{
  "positions": "rope",
  "bias": "none",
  "tie_word_embeddings": true,
  "extras": ["capped logits"],
  "train_tokens": 303800000,
  "dataset": "wikipedia_en"
}
MLP neurons of a small language model. Each row is named by its layer, matrix (gate and up: input weights; down: output weights) and neuron, and shows model dimensions 112-239. Each number is 200 + 40 x the weight over its row's rms, rounded and kept within 0 to 999. A neuron's up and down rows have the sign that makes its largest values positive.
After each neuron's rows, "fires before" lists the tokens most often just after its 100 highest values on Wikipedia text that the model never trained on.

L5.gate582,168,277,180,219,227,193,176,179,217,218,172,172,254,152,207,214,212,213,228,160,265,152,131,92,259,208,205,258,234,254,181,196,145,203,170,191,156,160,203,177,157,182,159,126,151,161,268,244,206,191,203,207,205,216,186,234,269,267,232,200,193,184,246,193,230,234,223,192,228,196,165,204,287,228,191,136,91,274,189,213,200,284,143,157,255,187,157,144,247,202,225,173,287,263,169,81,176,238,224,201,251,192,223,190,228,173,186,240,173,221,209,261,164,217,211,248,206,211,174,214,234,156,185,218,205,232,197,171
L5.up582,107,235,155,228,205,164,154,153,146,196,207,213,147,205,287,166,225,200,239,157,280,222,201,183,196,194,193,249,166,189,169,266,132,179,246,244,189,196,126,180,209,168,247,160,190,177,275,157,224,154,157,245,287,235,241,129,265,212,221,286,254,192,196,236,188,205,258,232,235,176,207,188,235,139,161,194,107,254,218,272,211,200,161,200,230,143,155,191,137,201,206,178,274,143,198,146,163,242,236,207,233,148,242,224,229,210,224,272,280,271,210,228,256,168,235,237,245,248,168,225,233,215,253,147,286,165,214,175
L5.down582,136,127,287,188,150,180,200,188,174,207,176,215,174,250,180,178,162,181,161,170,157,228,181,213,234,173,105,166,145,194,169,206,245,208,251,227,272,197,172,267,214,212,211,229,161,226,91,162,191,255,226,178,174,188,217,188,158,109,230,228,240,217,105,214,172,191,191,202,177,230,230,172,141,166,170,245,249,172,197,215,214,118,278,223,199,184,207,222,160,217,168,177,126,184,218,305,139,170,204,190,205,162,217,175,198,214,239,124,167,205,223,111,222,217,196,189,212,207,253,198,191,190,226,156,203,229,173,222
fires before: ".", ",", " and", " in", "\n\n", "'"

L11.gate201,155,278,164,238,197,219,167,194,171,206,222,194,193,244,190,128,178,153,259,189,245,200,200,216,225,165,160,230,248,203,207,183,231,111,164,173,249,194,184,169,189,176,194,223,176,242,246,166,224,213,187,234,211,156,197,241,229,161,209,258,172,189,176,131,185,203,195,219,187,236,187,240,161,215,139,150,183,220,136,146,157,207,222,203,226,164,205,212,156,115,177,143,234,237,168,260,234,176,218,238,217,182,242,216,198,201,122,173,209,89,200,177,171,202,115,203,204,185,213,288,115,182,207,213,219,234,246,188
L11.up201,205,220,157,215,192,228,260,261,238,258,176,167,144,168,168,167,193,232,151,206,188,234,220,230,284,185,190,135,284,233,245,179,309,160,199,203,169,225,247,167,189,255,177,251,191,143,305,165,184,203,205,287,197,175,232,189,224,257,153,181,224,154,177,244,190,200,234,236,199,233,191,144,162,198,215,75,258,217,247,234,222,161,232,145,188,218,234,239,220,209,231,217,242,189,183,209,194,180,182,200,192,204,210,219,240,218,249,211,266,158,152,211,135,231,250,141,219,281,237,162,280,226,261,154,189,198,227,170
L11.down201,194,226,242,190,214,252,240,179,214,241,285,237,168,297,166,145,244,200,205,233,228,225,248,240,173,244,213,211,219,189,242,144,204,232,123,221,114,225,224,112,188,192,199,217,219,239,199,159,213,179,171,156,167,163,170,214,150,106,244,135,249,252,184,143,158,188,157,163,178,179,187,182,147,186,234,219,159,266,195,135,239,180,186,176,183,184,181,183,178,245,211,188,157,180,215,178,211,203,276,213,210,201,205,191,238,148,238,173,136,256,176,185,211,183,248,121,245,238,231,226,201,236,228,249,244,179,210,192
fires before: ".", "S", "ied", "OR", "/", " |"

L4.gate140,183,229,183,168,231,172,182,184,179,239,192,199,194,196,147,125,264,229,203,265,201,208,202,217,138,180,197,208,203,187,173,190,126,243,251,201,297,151,183,234,159,223,172,200,163,182,162,211,154,200,251,145,255,204,203,206,284,189,167,195,208,165,213,228,185,213,222,232,217,187,187,239,203,231,264,222,159,219,156,197,134,241,210,190,253,220,182,220,240,204,196,281,216,183,254,158,222,185,272,199,273,156,276,202,192,180,189,213,184,243,216,247,160,209,209,267,189,131,169,208,171,232,202,166,221,218,207,194
L4.up140,227,247,264,168,249,199,169,196,201,161,140,156,251,132,265,190,139,202,185,228,236,199,120,178,165,130,197,257,154,224,167,202,159,177,189,208,194,115,219,146,147,157,257,164,254,170,180,178,175,238,286,297,174,232,154,221,191,221,181,152,193,208,202,230,225,181,286,155,219,227,200,218,140,230,220,214,220,258,167,130,191,202,191,265,223,217,199,106,217,205,164,131,238,174,190,124,178,208,227,224,257,227,108,182,207,186,216,242,212,203,196,197,162,216,254,197,241,259,194,257,184,243,201,220,193,246,184,182
L4.down140,200,173,308,264,166,142,160,212,231,255,249,212,178,172,193,190,225,202,204,203,158,205,191,203,236,215,166,224,179,228,215,214,203,259,179,283,250,204,202,234,164,238,227,153,119,244,173,82,193,170,212,192,271,217,206,217,178,238,190,167,237,248,162,220,203,142,217,228,112,190,166,284,233,160,164,134,246,148,181,246,247,143,161,156,284,199,186,209,234,232,194,215,199,225,172,241,178,211,230,209,173,144,216,169,181,202,179,164,174,242,194,167,143,226,192,215,209,256,222,242,148,120,246,153,243,137,183,183
fires before: ",", ".", " and", " –", ")"

L9.gate128,177,184,137,245,194,242,147,221,191,203,200,212,233,199,197,196,230,180,219,139,249,179,220,215,220,165,173,261,178,200,206,233,184,173,234,193,227,182,303,183,143,175,182,186,116,181,172,147,161,226,166,233,180,211,180,230,282,209,223,190,232,226,183,166,170,264,252,165,207,205,201,166,153,108,218,163,267,126,131,197,231,216,181,174,211,141,250,248,269,155,224,254,175,214,255,162,217,253,226,159,177,156,137,210,162,169,175,213,178,239,164,150,160,176,258,201,225,263,275,267,198,148,255,219,215,130,152,160
L9.up128,219,213,139,205,223,205,235,235,187,247,219,280,203,189,188,258,219,167,242,168,218,150,305,251,232,179,200,190,170,164,236,152,239,205,171,90,232,258,258,162,216,205,175,152,245,250,202,228,182,208,168,165,189,142,169,193,235,183,175,237,207,130,196,214,219,154,153,172,196,191,183,236,197,258,198,254,220,213,246,238,191,142,166,123,148,172,165,181,279,182,221,183,206,233,221,220,274,135,186,191,279,246,189,180,234,200,208,153,208,198,169,221,246,251,201,242,206,144,243,186,185,192,214,219,245,187,223,216
L9.down128,197,220,211,192,191,145,134,121,226,156,181,144,181,152,192,132,224,211,208,224,239,235,169,204,185,222,255,187,217,194,217,190,190,231,287,269,246,141,210,157,213,266,211,225,197,145,254,138,248,167,188,278,177,209,207,223,154,169,212,187,194,212,222,234,173,208,249,203,257,274,230,148,167,208,170,116,181,204,173,203,237,277,329,217,220,202,205,235,180,176,236,233,205,203,183,191,185,223,248,170,154,201,163,251,197,163,107,174,151,259,152,178,190,144,159,195,131,259,130,227,208,227,190,155,167,196,176,149
fires before: " |", " of"

L11.gate412,196,156,248,168,184,195,200,233,184,156,235,259,176,267,211,206,222,120,274,215,178,300,222,163,235,163,158,239,257,206,190,183,176,285,184,221,165,274,187,170,155,165,188,238,191,236,187,164,246,151,171,135,129,208,187,252,202,162,132,239,163,164,196,186,148,235,165,171,190,135,165,188,216,232,132,162,243,168,247,155,218,190,131,135,120,187,208,256,179,180,201,233,184,219,206,230,170,304,257,187,219,197,159,148,236,178,200,227,244,210,148,189,188,131,245,138,132,185,190,193,198,191,191,204,176,117,153,218
L11.up412,228,187,250,164,233,218,151,159,172,254,169,221,163,259,222,260,197,138,282,175,199,170,204,264,202,229,291,201,157,234,135,146,188,187,224,136,231,239,237,244,200,158,176,110,185,124,110,177,184,194,266,257,246,205,161,175,203,185,139,225,250,212,173,226,187,220,212,206,201,220,159,310,201,212,171,146,102,156,248,195,207,255,188,173,202,183,219,158,211,170,198,239,211,176,224,237,206,194,172,218,189,221,226,144,196,179,160,199,176,159,188,188,219,183,246,201,266,158,200,191,214,225,332,163,265,259,203,148
L11.down412,199,294,209,182,173,161,170,267,160,230,195,227,155,206,140,149,253,166,233,195,191,164,172,213,128,242,166,217,169,238,170,169,134,192,228,198,231,211,154,265,215,266,214,276,196,147,230,176,227,184,131,213,205,213,192,198,199,237,157,277,219,131,180,219,191,164,193,189,276,158,190,161,102,233,163,194,253,198,144,218,189,182,222,173,168,222,268,180,281,188,268,226,151,206,165,137,165,169,177,155,236,193,232,219,181,256,205,202,311,216,173,230,231,163,241,196,142,244,229,162,237,159,249,191,200,330,234,231
fires before: " States", " |", " Kingdom", " (", " and", ")"

L9.gate591,209,271,193,283,149,144,130,238,203,226,226,222,218,193,206,154,221,211,209,261,220,202,171,154,217,131,233,173,206,203,192,181,180,151,214,251,177,227,161,90,157,208,223,158,203,187,219,143,272,178,191,152,217,251,233,220,233,276,187,234,225,160,146,241,167,213,195,174,184,248,182,266,213,266,254,188,206,184,137,206,115,128,244,255,256,126,228,213,295,196,208,127,254,164,113,222,217,274,249,198,238,225,208,181,111,251,246,155,219,229,197,164,198,216,229,180,183,183,114,158,166,131,252,254,175,114,135,243
L9.up591,228,211,232,248,216,195,167,197,200,237,182,197,146,222,119,225,210,154,226,247,229,134,240,225,212,237,243,135,221,188,239,202,211,230,163,233,202,143,206,248,179,262,193,142,212,168,208,204,151,213,169,183,195,152,174,187,238,204,173,146,289,195,245,217,254,220,131,226,220,163,237,207,178,291,216,208,250,172,233,174,152,112,251,301,211,111,248,89,176,148,235,198,219,220,238,186,246,177,257,239,234,187,175,251,133,195,151,205,251,213,188,160,236,205,151,199,211,129,294,191,186,197,212,161,202,173,219,212
L9.down591,200,175,222,184,145,230,240,150,230,195,224,176,170,212,105,225,237,241,224,222,200,163,236,208,200,223,231,220,180,194,248,207,208,148,191,264,210,196,228,184,231,236,139,197,149,184,232,202,322,245,207,194,140,126,205,175,171,206,216,198,203,235,258,150,196,138,138,203,203,210,198,216,190,228,214,182,236,217,190,25,211,172,258,245,129,189,160,157,160,162,226,223,177,164,220,240,239,248,192,166,281,163,189,180,223,226,229,260,228,227,191,175,204,170,193,188,167,211,243,226,260,198,193,193,163,242,209,212
fires before: " |", ".", "–"

L2.gate252,271,150,155,198,197,221,269,165,190,170,199,206,180,154,231,234,234,230,172,271,197,239,168,90,188,174,191,165,167,186,248,120,164,224,207,216,167,226,196,249,220,172,236,183,206,133,202,205,138,225,175,128,151,203,190,232,233,196,187,171,247,260,207,166,237,207,212,185,158,192,203,220,206,139,234,157,282,195,209,189,254,93,183,188,184,153,234,261,218,219,265,187,198,174,195,124,278,212,168,155,208,215,275,203,219,224,161,187,205,191,236,236,225,197,163,286,169,216,161,223,172,230,312,182,211,178,165,175
L2.up252,151,261,173,167,179,190,182,231,183,263,197,235,200,201,273,221,185,229,253,157,169,174,254,156,154,164,180,182,175,224,221,249,171,206,277,137,225,275,161,200,180,236,201,140,174,189,187,153,159,164,193,169,233,270,197,202,220,257,215,203,179,108,268,140,213,257,162,173,127,235,180,165,115,223,157,232,149,160,243,224,228,185,138,150,167,169,236,182,151,177,214,218,217,191,202,185,210,167,199,227,208,215,233,163,194,186,179,145,244,187,264,194,200,170,186,170,166,262,136,229,207,171,206,215,232,179,225,155
L2.down252,229,207,230,250,226,192,223,173,167,131,212,138,211,217,140,173,217,174,144,212,214,185,143,271,212,241,242,223,209,162,154,149,222,187,175,262,153,151,210,222,249,191,198,242,210,204,204,271,232,253,231,233,168,132,252,235,200,96,199,162,209,207,160,258,170,136,238,226,272,202,201,220,259,208,234,181,223,238,173,232,201,197,278,233,216,215,202,198,261,208,180,187,171,211,223,205,191,234,206,164,179,197,158,254,212,198,168,261,172,227,138,191,183,210,214,229,233,124,264,211,193,236,205,217,163,226,148,237
fires before: " |", " (", ",", "\n", "."

L5.gate255,211,216,158,216,246,176,255,217,179,219,176,179,120,226,194,221,240,168,271,202,253,102,165,140,170,193,228,152,204,258,249,222,256,239,191,187,203,149,175,224,186,189,149,213,128,185,181,224,227,225,217,147,169,178,234,289,199,177,209,154,223,265,199,247,177,150,184,175,237,188,148,249,204,314,175,213,196,196,191,162,180,215,282,190,189,202,200,193,213,86,107,188,147,163,246,202,192,169,196,204,276,240,169,204,209,156,135,171,215,221,158,189,212,186,276,192,204,282,211,189,128,122,145,197,132,195,240,205
L5.up255,208,178,259,277,241,280,187,228,173,203,173,233,163,261,189,172,242,206,201,224,177,191,195,159,203,172,200,192,253,183,238,194,254,275,268,197,236,171,229,189,232,224,138,175,188,203,185,165,160,193,231,232,187,201,201,200,106,157,202,198,214,222,118,197,183,207,94,189,163,219,179,234,318,197,205,142,200,153,124,262,209,257,190,197,250,180,179,166,233,200,220,177,192,203,220,263,180,174,228,189,302,267,170,195,180,219,239,189,181,294,252,167,194,208,171,126,191,175,190,185,231,126,167,223,256,184,204,226
L5.down255,229,235,235,224,121,171,183,145,147,212,253,170,191,200,191,152,225,199,185,155,190,278,164,226,179,243,211,227,219,199,225,247,194,184,205,190,226,213,188,227,191,227,174,180,220,253,220,242,187,179,175,112,239,147,236,198,171,210,120,235,300,182,237,208,237,170,277,137,209,161,179,206,200,169,228,236,231,218,166,189,202,185,179,162,148,206,218,211,184,275,150,240,202,270,201,204,166,171,158,258,180,167,189,257,276,186,269,198,218,211,198,215,232,199,184,201,248,230,175,241,201,248,178,238,231,246,258,170
fires before: ".", " (", " |", ")"

L9.gate668,257,286,231,236,205,199,162,162,170,198,223,192,195,236,215,212,204,141,192,252,234,226,218,163,175,211,245,163,222,206,168,142,191,188,201,194,289,199,207,250,194,160,298,201,226,237,233,216,221,116,129,170,235,235,140,221,95,215,225,191,230,171,130,189,244,145,188,133,196,258,188,256,171,232,138,265,184,149,149,188,227,203,200,176,265,202,256,231,254,147,217,222,235,171,249,180,185,215,211,207,248,197,252,220,207,253,284,145,205,298,147,89,153,226,169,262,159,278,178,106,234,183,257,239,208,230,226,188
L9.up668,164,179,258,212,212,249,144,136,186,226,166,184,218,178,175,182,192,180,201,205,179,116,173,227,206,138,223,254,219,214,177,188,264,114,132,246,291,218,172,193,140,257,187,244,169,203,161,198,161,212,221,194,189,165,231,104,189,205,160,122,195,173,175,191,259,208,133,180,194,194,198,315,231,141,232,235,157,156,215,176,165,195,191,210,209,165,237,131,200,205,256,289,213,189,185,247,272,220,205,101,267,245,229,163,147,241,151,252,212,185,230,162,195,257,131,249,139,206,167,145,129,252,208,171,268,167,154,131
L9.down668,200,143,219,171,127,178,210,187,222,265,154,228,159,242,176,144,210,232,202,156,161,128,135,206,207,170,251,253,217,307,231,254,206,161,120,216,243,217,241,165,123,205,222,167,200,172,181,155,248,240,128,163,173,214,266,225,229,157,180,200,154,221,173,192,145,228,207,185,174,206,152,239,243,200,195,196,205,223,195,315,256,237,272,166,236,184,205,182,146,149,292,181,338,216,208,210,244,247,208,200,178,205,246,255,212,253,174,122,242,171,194,237,144,199,157,210,186,180,263,220,136,150,195,223,135,184,226,187
fires before: " |", ")", " of", " (", "\n", ","

L8.gate399,183,272,249,237,229,134,218,286,229,173,233,230,195,183,200,139,200,215,266,247,159,108,234,109,212,143,162,190,180,194,154,190,221,176,216,177,137,170,206,230,163,184,188,188,197,187,157,201,216,236,291,200,204,175,239,287,203,271,149,187,195,241,192,228,222,222,227,149,257,196,272,209,205,245,211,194,183,132,240,152,199,197,212,178,164,196,255,153,233,116,223,187,216,167,152,263,198,245,174,200,182,288,254,194,157,277,216,177,177,162,201,178,168,149,144,180,163,165,196,175,143,227,196,185,183,193,227,215
L8.up399,213,236,172,224,220,198,216,235,138,233,171,197,156,180,164,213,157,128,252,227,165,137,187,187,248,194,216,282,202,141,205,163,168,168,199,279,236,210,234,181,136,137,234,176,180,211,219,206,201,221,256,169,227,147,217,173,205,249,186,259,209,210,189,204,235,136,202,210,212,231,287,195,137,174,169,202,116,187,214,187,206,150,206,186,175,186,273,255,187,140,190,140,233,200,184,182,202,220,170,237,160,150,170,217,88,145,248,156,203,111,169,181,225,226,221,166,184,234,237,182,169,147,236,223,206,168,126,184
L8.down399,183,219,185,171,159,288,201,111,143,194,177,236,245,202,193,271,196,106,239,179,251,215,173,168,158,232,221,221,207,198,251,173,221,169,182,141,226,257,195,216,259,278,104,262,259,189,162,178,216,164,193,198,230,185,150,182,129,146,216,194,181,229,171,191,161,197,145,187,163,242,159,178,152,222,196,211,229,173,142,124,212,222,131,214,217,212,166,234,210,233,227,236,144,173,218,194,252,223,173,167,279,204,229,128,234,218,153,200,201,237,229,246,241,227,174,197,255,149,216,213,203,246,225,137,214,229,242,205
fires before: " |", "–", ",", " -", " –", ")"

L5.gate405,230,298,248,152,267,160,194,241,257,238,208,213,219,199,206,161,144,182,213,171,192,176,115,95,194,86,159,238,173,195,203,105,231,225,201,195,172,136,184,136,138,172,225,226,158,250,236,212,200,239,240,260,158,260,147,253,229,226,190,220,166,153,185,196,262,196,266,174,255,220,157,271,226,226,144,119,146,187,188,172,202,234,218,220,258,180,168,192,234,153,157,203,240,216,182,140,210,199,296,192,271,188,166,223,138,176,253,186,144,210,189,152,149,204,203,213,138,208,138,228,158,196,147,233,173,247,231,186
L5.up405,193,183,206,190,221,156,153,238,171,237,207,201,241,219,150,160,172,206,203,207,196,261,178,176,209,143,218,191,244,227,198,196,236,251,165,214,229,185,207,172,159,188,194,237,156,192,192,159,174,169,195,181,264,207,219,268,326,285,211,207,220,230,229,280,224,161,233,199,212,209,193,229,190,204,157,99,207,150,252,222,242,167,255,213,202,128,185,271,138,246,165,197,222,207,211,218,206,140,253,166,225,172,213,172,140,250,224,177,181,186,195,125,172,176,199,239,226,159,145,145,137,165,233,167,214,197,165,199
L5.down405,168,156,239,255,207,183,160,149,196,201,201,244,146,262,226,234,197,215,199,190,177,144,195,193,248,228,162,277,198,188,229,256,211,188,226,292,252,209,178,251,185,235,229,153,99,175,154,176,245,190,214,212,235,185,159,253,218,201,239,142,203,226,160,186,179,181,239,266,157,177,222,198,233,194,219,143,262,156,173,250,208,177,194,200,183,187,200,196,236,201,225,173,192,240,231,267,169,122,201,152,214,138,231,132,234,240,171,156,173,194,246,197,118,204,158,177,226,220,280,232,179,243,156,77,218,204,160,179
fires before: ",", ".", " and"

L7.gate463,192,281,204,238,287,199,197,193,127,205,222,219,276,156,230,116,220,175,260,235,220,193,133,144,180,117,245,157,246,227,230,197,250,241,146,194,180,148,198,196,152,167,152,205,207,106,239,160,190,180,223,252,176,160,202,200,245,243,184,185,193,184,219,228,311,181,198,233,178,203,207,285,207,223,189,186,192,123,213,188,102,173,157,184,268,150,184,219,131,118,232,136,247,215,221,168,187,220,273,200,264,231,206,252,187,228,187,214,177,191,132,268,279,203,249,167,160,173,164,190,163,195,236,247,199,176,225,186
L7.up463,212,255,190,230,168,185,198,253,216,202,134,227,237,164,189,216,235,213,173,194,82,167,170,227,148,117,214,183,150,188,151,155,189,145,235,150,208,156,203,192,233,178,189,182,189,152,237,215,232,228,278,232,220,185,213,191,269,216,162,223,125,240,267,252,249,138,250,190,246,167,234,273,308,139,273,205,225,246,211,192,202,178,200,154,237,184,233,174,225,255,196,197,214,172,204,167,226,145,151,165,203,163,144,178,172,136,122,208,164,236,250,225,168,199,217,148,211,127,93,163,237,257,188,162,196,235,222,178
L7.down463,200,190,307,212,150,205,186,172,196,164,193,239,193,280,225,149,209,211,222,207,179,272,188,178,220,132,141,222,137,210,200,182,221,222,168,264,283,247,231,271,232,183,95,200,193,186,113,119,230,239,219,195,246,184,168,213,281,208,214,174,205,268,231,189,180,241,224,243,221,212,198,168,169,214,156,118,235,146,206,249,177,195,231,172,159,221,158,196,247,164,207,152,264,144,199,190,162,163,176,228,231,224,224,215,243,260,215,171,195,185,248,162,121,213,166,197,208,251,205,256,191,180,203,201,211,239,257,162
fires before: ",", ".", " |", "7", " –", " and"

L9.gate270,202,214,281,220,194,168,132,194,170,209,260,224,220,188,170,262,199,184,297,219,128,187,185,223,178,270,192,171,159,181,256,149,180,179,186,184,210,174,209,196,155,205,248,206,210,194,217,127,170,140,192,186,189,145,263,224,208,197,184,218,246,286,126,240,221,144,170,278,187,291,186,219,165,280,227,250,203,178,241,124,146,129,184,206,221,208,132,270,285,166,195,209,185,227,147,235,215,155,250,194,261,146,294,164,140,268,227,185,192,173,157,160,128,175,176,239,228,223,190,208,243,95,155,233,199,212,236,180
L9.up270,171,303,191,141,198,191,188,217,245,172,201,236,211,190,189,288,272,205,220,230,217,223,324,136,216,203,215,191,181,255,94,226,221,207,268,255,258,220,197,166,242,202,211,207,222,134,216,257,203,202,256,200,160,195,208,194,190,194,140,169,285,264,245,240,227,217,234,174,213,228,178,226,152,247,198,200,140,261,158,241,203,162,229,167,234,242,196,246,292,169,189,182,167,206,173,176,255,255,290,225,242,222,208,216,190,135,178,204,208,207,177,215,291,207,149,179,210,154,200,316,262,137,164,209,212,233,255,182
L9.down270,252,89,192,210,223,235,194,193,180,194,256,172,250,241,170,285,186,187,247,175,220,251,195,115,177,203,151,217,156,310,167,126,185,164,167,259,182,197,184,244,235,218,221,221,202,179,178,251,240,272,210,184,193,157,233,196,187,210,252,226,222,277,205,167,251,165,268,202,155,161,195,175,179,242,224,139,163,200,172,198,221,119,183,84,186,180,191,258,143,186,202,227,185,247,232,228,248,164,273,181,226,135,261,151,167,215,202,164,205,199,204,156,207,176,265,213,216,215,178,198,175,175,139,253,164,164,242,250
fires before: " |", ".", ":", "–", ",", ")"

L11.gate165,156,169,238,160,212,165,195,152,227,133,195,185,232,130,180,276,220,186,235,220,199,265,178,272,178,205,125,186,187,235,159,189,157,217,171,227,194,216,188,211,178,188,148,248,225,201,177,135,113,187,203,194,214,163,211,210,191,171,138,136,169,239,166,247,241,197,178,202,226,175,208,202,236,272,191,237,193,286,207,174,218,158,179,203,224,224,256,158,239,157,190,224,128,245,233,235,165,255,157,99,227,200,143,225,278,237,218,255,183,162,161,182,109,102,204,221,185,226,210,204,177,176,212,237,182,187,209,315
L11.up165,158,138,181,193,175,143,237,280,149,202,197,200,198,172,146,185,142,171,140,197,137,191,160,197,195,204,157,217,148,198,196,231,234,270,158,194,242,228,171,291,268,232,171,221,200,150,209,239,167,181,243,111,206,130,247,182,233,158,213,207,159,181,233,181,231,231,199,230,249,256,266,159,160,241,168,227,200,260,194,185,250,249,178,201,199,268,100,230,217,149,313,182,217,186,114,188,175,130,175,218,186,191,192,205,188,253,199,133,231,197,180,242,266,188,218,223,263,250,209,150,211,169,153,197,206,253,195,261
L11.down165,236,162,196,161,199,202,181,171,198,213,172,264,154,162,223,233,164,187,201,177,248,186,227,221,242,219,268,260,227,199,209,239,189,122,168,148,179,152,155,200,207,177,177,216,168,218,119,181,167,201,211,158,147,200,261,193,217,122,191,205,176,186,202,159,187,248,293,264,169,243,224,229,179,208,188,260,232,224,227,137,216,211,229,234,178,131,225,196,198,130,223,247,186,182,177,230,216,186,234,201,140,266,201,202,203,222,218,236,178,280,144,217,191,102,145,185,193,147,225,281,213,168,194,188,249,292,283,252
fires before: "-"

L11.gate407,215,171,209,249,232,169,113,212,209,222,192,228,215,258,176,220,185,227,284,169,216,153,150,174,221,135,213,235,200,193,220,191,168,205,244,157,199,156,213,138,197,193,275,250,208,190,264,162,234,207,187,188,175,167,195,240,223,185,180,176,190,216,167,212,165,129,172,229,193,190,118,236,178,293,246,160,159,174,240,163,194,145,298,249,254,255,276,206,221,121,177,159,254,203,227,146,226,237,284,227,217,226,207,139,139,241,105,213,211,216,169,202,191,199,164,174,190,190,179,223,197,105,183,159,159,129,227,160
L11.up407,185,306,158,204,172,214,227,172,170,281,251,181,205,208,165,168,212,160,231,274,199,199,252,172,346,244,201,155,236,207,172,141,211,156,231,194,197,165,185,188,205,189,129,190,263,188,213,170,169,188,169,169,187,226,248,213,148,230,182,234,192,144,155,159,229,252,144,190,192,208,224,272,167,208,156,142,206,202,161,208,156,143,155,236,140,163,268,238,265,238,264,131,244,164,151,293,181,213,157,228,210,218,178,206,204,121,193,212,223,200,153,197,203,188,191,284,208,233,164,268,215,175,202,186,192,188,213,232
L11.down407,186,196,164,273,206,176,163,201,205,171,225,146,205,226,232,165,215,237,194,211,221,230,186,241,222,241,256,208,227,192,172,132,145,175,246,149,230,127,178,166,193,229,133,208,225,151,231,230,187,221,173,169,150,250,201,190,234,193,161,203,242,179,156,181,185,152,224,212,223,218,229,213,132,181,272,222,236,114,233,33,200,159,143,147,182,180,175,235,184,227,222,177,258,183,256,192,178,237,183,133,246,232,166,235,205,231,215,226,227,233,194,158,273,186,304,205,173,249,176,223,199,188,216,116,221,195,200,176
fires before: " |"

L9.gate444,303,221,252,199,172,207,146,210,161,218,143,231,246,238,134,255,129,108,207,276,188,243,124,216,268,234,185,188,122,197,202,209,210,223,180,195,259,161,203,167,175,252,251,145,181,218,199,186,156,238,289,202,244,213,230,189,232,212,197,202,219,230,244,297,122,178,161,235,302,208,218,195,210,235,205,160,180,163,198,203,261,229,259,155,198,205,153,208,238,154,202,117,223,150,232,239,167,297,154,224,245,183,211,175,206,252,155,199,181,219,197,196,202,223,227,267,217,187,188,191,196,228,174,238,179,209,195,197
L9.up444,168,182,159,207,213,255,148,184,193,237,174,189,183,244,185,184,260,192,239,190,214,246,220,238,129,184,197,210,222,125,147,221,174,207,191,252,201,197,189,190,285,164,145,286,220,284,194,209,170,258,271,117,160,256,193,205,275,235,153,181,211,208,258,169,223,208,173,221,159,235,183,225,173,143,233,149,184,203,242,228,104,148,238,167,234,143,311,251,136,170,208,147,169,216,226,216,202,168,225,134,235,191,224,212,146,139,233,187,228,158,210,142,185,179,200,185,165,223,177,244,258,195,157,180,192,208,179,263
L9.down444,221,178,207,203,215,169,160,175,211,205,198,225,179,222,195,188,150,177,248,203,171,196,275,248,184,204,193,253,248,168,184,204,203,211,206,200,259,125,205,204,212,223,162,205,222,165,239,207,227,155,177,201,283,148,204,207,264,225,203,168,181,230,108,186,235,205,168,291,201,146,236,123,151,199,231,115,230,210,232,61,196,195,68,235,120,257,216,230,162,139,202,224,227,189,178,217,234,130,139,136,166,245,221,221,176,218,153,208,146,225,146,121,211,152,187,238,247,172,225,207,194,274,290,132,218,177,209,157
fires before: " |", ".", ",", " =", " and"

L7.gate177,222,232,200,232,213,230,182,206,168,281,140,226,222,290,104,193,167,177,205,191,116,156,210,210,206,183,228,166,211,185,172,208,215,153,229,130,211,181,224,206,212,164,198,163,262,178,176,209,212,271,196,188,192,164,214,231,153,216,187,180,211,238,167,237,166,171,248,178,219,228,177,259,145,272,197,140,159,230,254,198,225,228,137,193,206,168,237,160,180,188,243,86,286,148,160,178,222,122,238,333,209,244,175,223,223,172,171,174,219,178,196,164,255,250,205,274,172,204,172,214,171,277,190,236,231,222,219,239
L7.up177,195,241,154,245,241,254,247,233,164,206,176,156,175,232,249,181,240,219,198,195,157,140,270,204,257,197,305,253,198,236,188,128,255,182,234,193,210,143,152,203,163,210,256,133,198,168,198,197,168,158,134,162,219,190,197,159,162,286,259,214,156,174,76,196,251,186,235,169,199,168,254,235,154,154,99,226,151,163,200,176,211,246,184,242,159,150,245,141,223,183,199,160,180,152,194,230,216,198,193,159,238,302,239,193,178,266,106,238,197,215,227,240,180,211,220,122,193,199,206,280,232,203,237,181,200,216,222,149
L7.down177,273,273,208,158,162,129,187,242,166,119,261,252,187,107,134,222,197,226,205,202,236,210,145,158,169,181,232,192,160,235,140,160,165,207,179,165,240,250,205,239,188,202,180,159,213,185,273,207,241,192,239,255,159,136,199,168,227,168,141,189,220,100,260,223,231,176,185,172,214,179,186,238,109,212,221,168,197,180,159,230,227,163,176,198,219,227,165,207,203,287,221,149,244,290,263,179,190,278,232,177,205,249,199,182,181,177,189,197,248,229,188,236,273,158,170,234,231,128,221,146,264,187,218,210,236,193,142,187
fires before: " |", ".", ",", " December"